From a checkpoint of a small transformer trained on Wikipedia.
Size: width 224, vocabulary 694.
Architecture: RMSNorm before each block, rotary positions, no biases in attention or MLP, untied embeddings, capped logits.
Training: a variant of Muon for these matrices, 424M tokens, 6463 steps.
MLP neurons of a small language model. Each row is named by its layer, matrix (down: output weights) and neuron, and shows model dimensions 16-143. Each number is 128 + 24 x the weight over its row's rms, rounded and kept within 0 to 255. Numbers have three digits each. A neuron's up and down rows have the sign that makes its largest values positive.
After each neuron's rows, "fires before" lists the tokens most often just after its 100 highest values on Wikipedia text that the model never trained on. A number after a token or word is its count.

L6.down260:115128126170111154161110114119135116080119097159128109138117109146177134099113133136133120168151104122155097122120134149190148106175161089170130117102134107139143139168108101116152117149136135130156169094122171115152132208110114142149151106089144138111173116157152121142127140127117126140122090110147123163092076142145121116147132115085152140128105128142089122103118096184134146143152
fires before: "e" 30, "ed" 8, "es" 7, "an" 7, "ing" 7

L2.down111:147139137123114137116103124157149114134092127144117075118126154140122162164122103072103139102107080134136143109103158143074118164117097130122132123086141109137099139121101111165137134157137158190116140133118103171080124123122190102092121121114126154127103114111151124091067118107131160123085112174137138131115106109102128134104055114095128113141109126135102112075090137152121111108124
fires before: " " 24, "er" 12, "d" 7, "ing" 5, "ge" 4

L2.down177:126102140095090121172164119108122136144162070151128143109115104107085136118151155118110097094165104107113102141113081121142112159135112129126186104168116118141143122121120129124122131167125142136120114081110145095137127130130131113137112159135108135122121117140098159132141157139125121114112107109147114183114121123100171140112122151133123075124155093109168172080117148139111132090123
fires before: "ity" 31, "ed" 17, "er" 7, "s" 6, "y" 6, "ly" 4

L5.down89:148122122180129106112152143121145134135149147092097124134132102153115123086070124147137130137153123103121163203166145168109097166091136176170137138132138126145134133111117113130133139117110148157120135108113109121113139111099166127121150159147117091151162138105138139110130129078149144172140141101127163119104127105106141121135138122112157131109109121121098153123108130174161122140084
fires before: "m" 34, "it" 15, "ip" 7, "res" 6, "el" 6, "i" 5

L5.down193:075137105132114095097115098118124130118166135144119106129153139116118073112167129132147135200081134121080128114097151117144099151152134129111112150080134110137102157128115122115124185125082118140093136144115090153132139165156129134101101143103189146139134129110120132170110078130128166113122119117111135103119145095152124089123103131102132140114143143122116104123157126112100118169156
fires before: "ed" 26, "s" 7, "im" 6, "ing" 6, "A" 6

L2.down200:119149133108098144129115168165097103111127141116129126135171180102164121095106121086132138113110103133107134149087162205150121150096119139161150114106174117110144117101100142109137118104135150083116168119162110120104114150143175178136114160103135099126096126128102109110130132154152143135132113106130142146136113105125077099138093147151151126133129082111134134118112096116078126099179
fires before: "ory" 17, "ant" 11, "s" 7, "or" 6, "a" 6, "ric" 5

L6.down258:128139123113109130138128167118131177119191141137132124132108115092120143140138151169175165162109123126133108135194130138135100102127100144128140108134164110153151149120114116118100131090154144111111112100102104138098087125087129135110133135111141097110127128129109094131077144165087127124101134098149115115104143101110179174158089116141124122114136135109136108133075119176081130077134
fires before: "\n" 31, "\n\n" 23, "ld" 6, "re" 6, "ave" 4

L2.down414:130082102122108159161146113119172110084120132162148111131156168105149143142091121167132101094136148153124163146112139108144143146120100162131173104102153109118165147090112143117107112115117127103115104132142102132143117142131082121167167132121159158109104106141193150122083148123120099147122136130099136146126075133125177099084133178103116132134183135132129106129120163083124137185126
fires before: "ace" 20, "ac" 11, "an" 9, " An" 8, "t" 7, "ast" 5

L2.down265:134125123095068121132181080121121127102136117128113109101133141106152153182113173145123105117103114143144145137106112124124106141113120134186131174092086138126086111138183136099141119110127183152128164130136102123100146114121129129070131145185127117123122083126121111126134119124172110150124122146139141137098107149096094129175140101103153164116121145099134137118146147121166134102111
fires before: " the" 36, "t" 23, " le" 5, "om" 4, " M" 4

L2.down276:145108110115130168093110107112172108094159079136102150136111125165128117106136163117134099128101093128148155109127129147166137157168141188127117145119167118096141170156136091121146128128123153112118128111119149102186086136111139131169141149176087079137119139082126129121122122120130136136098095103120136113152151149128146100177117109156103133150155122100153144124121142106106120128124
fires before: "ed" 27, "is" 14, "es" 8, "ing" 6, "er" 5, "en" 5

L7.down383:135165104127177143137158130147069134140088125131108116154124103148160147111083135145144121155125125148155103124121101132165138207103152095163173120138099132155137137135157142139143149145130147158133147084107152095150111124147136107151136117154134119124146119116127151119101075149125119115158130136102093118166131128141117166119136127169167135134120116101167105128119095156090117123098
fires before: "ed" 13, "ied" 8, "ing" 8, "y" 8, "on" 7, "i" 6

L2.down326:137124126107110113139191160134147135128119140142150133168149169102112181165104094123126153123114135130156098128152132145099098149169112089089136160134151135156133162118120129107132192099116092088148141149162106139135170149100113136122098132096108119068145099162129152116091119151119142106094117113123103159135115114117131141124138155135129100137113136131129083131128125167093103093126
fires before: "0" 14, "9" 10, "4" 10, "8" 10, "7" 9, "6" 6

L5.down419:072154150129126136157097133158106099149124157103156145088181189154151093104141139157170104134104151090150083129122113159129118146129130131111186140172124121163106098136096146149117129153096116156142108163124107138134103175064144163131116109155103098134102137119102141143162103145109135161114080112119103104131118123150102125119156143159097140153123115162153160137137110154131120166142
fires before: "lect" 32, "le" 10, "x" 6, "qu" 6, "v" 6

L2.down388:113125136102127127098097141098097124138099144133102162147126155152112160117117150110103112113099128114143171122129126172143145125133117133145154128120143114130139095099142125110178178118128188095181137146108112067116101090142165115092138118104121088078088137113128067155143127121136140142093122088087108128137121145130163128124100084143146106139108093138127091148145180108119131075088
fires before: "an" 23, "et" 20, "le" 15, "os" 10, "r" 5, "ar" 5

L6.down195:164100120114117142165179139124121115151147171158127154156169155096113114165089153157117135095121107115141157155131138121096111119101146118087185126141142129125090158155117113113109132130116137117139134133029127137130113081105115107114134147154137134113113109081135128140152140086107148111086111105115093113087131132128174153123106140150165111140167142136115122106094156187131092141119
fires before: "ap" 16, "up" 10, "ur" 8, "le" 7, "os" 7, "en" 5

L2.down216:131146081141161123178150120082120119171094140069093129135135143126146150167151073137145138162072133183116156127120085120088117148136139140095126113148111141092118122090115143132146141101145126196099175152117142142181099106105100141135121117127129111099110098105143129057127110145140130122135113132149101120153121149126140127132122128131126121132134113156103135080141143125161161138122
fires before: "e" 22, "ic" 13, "p" 6, "ed" 6, ":" 5, "ing" 4

L2.down89:123163108135109143125131156120122131132095127119095111111116152133163126120138147143095051170132185150130147167092117113116088130121141115115164179135108105131087109121139058092123108116096137084125088105096181169107113154146111183125099100103151155089102133136090124135117106137115095153117103140147137097148097166128152139139156117149093136128128128133095159112122130149092130133119
fires before: "y" 23, "ew" 13, "ation" 10, "et" 8, "ar" 7, "ated" 7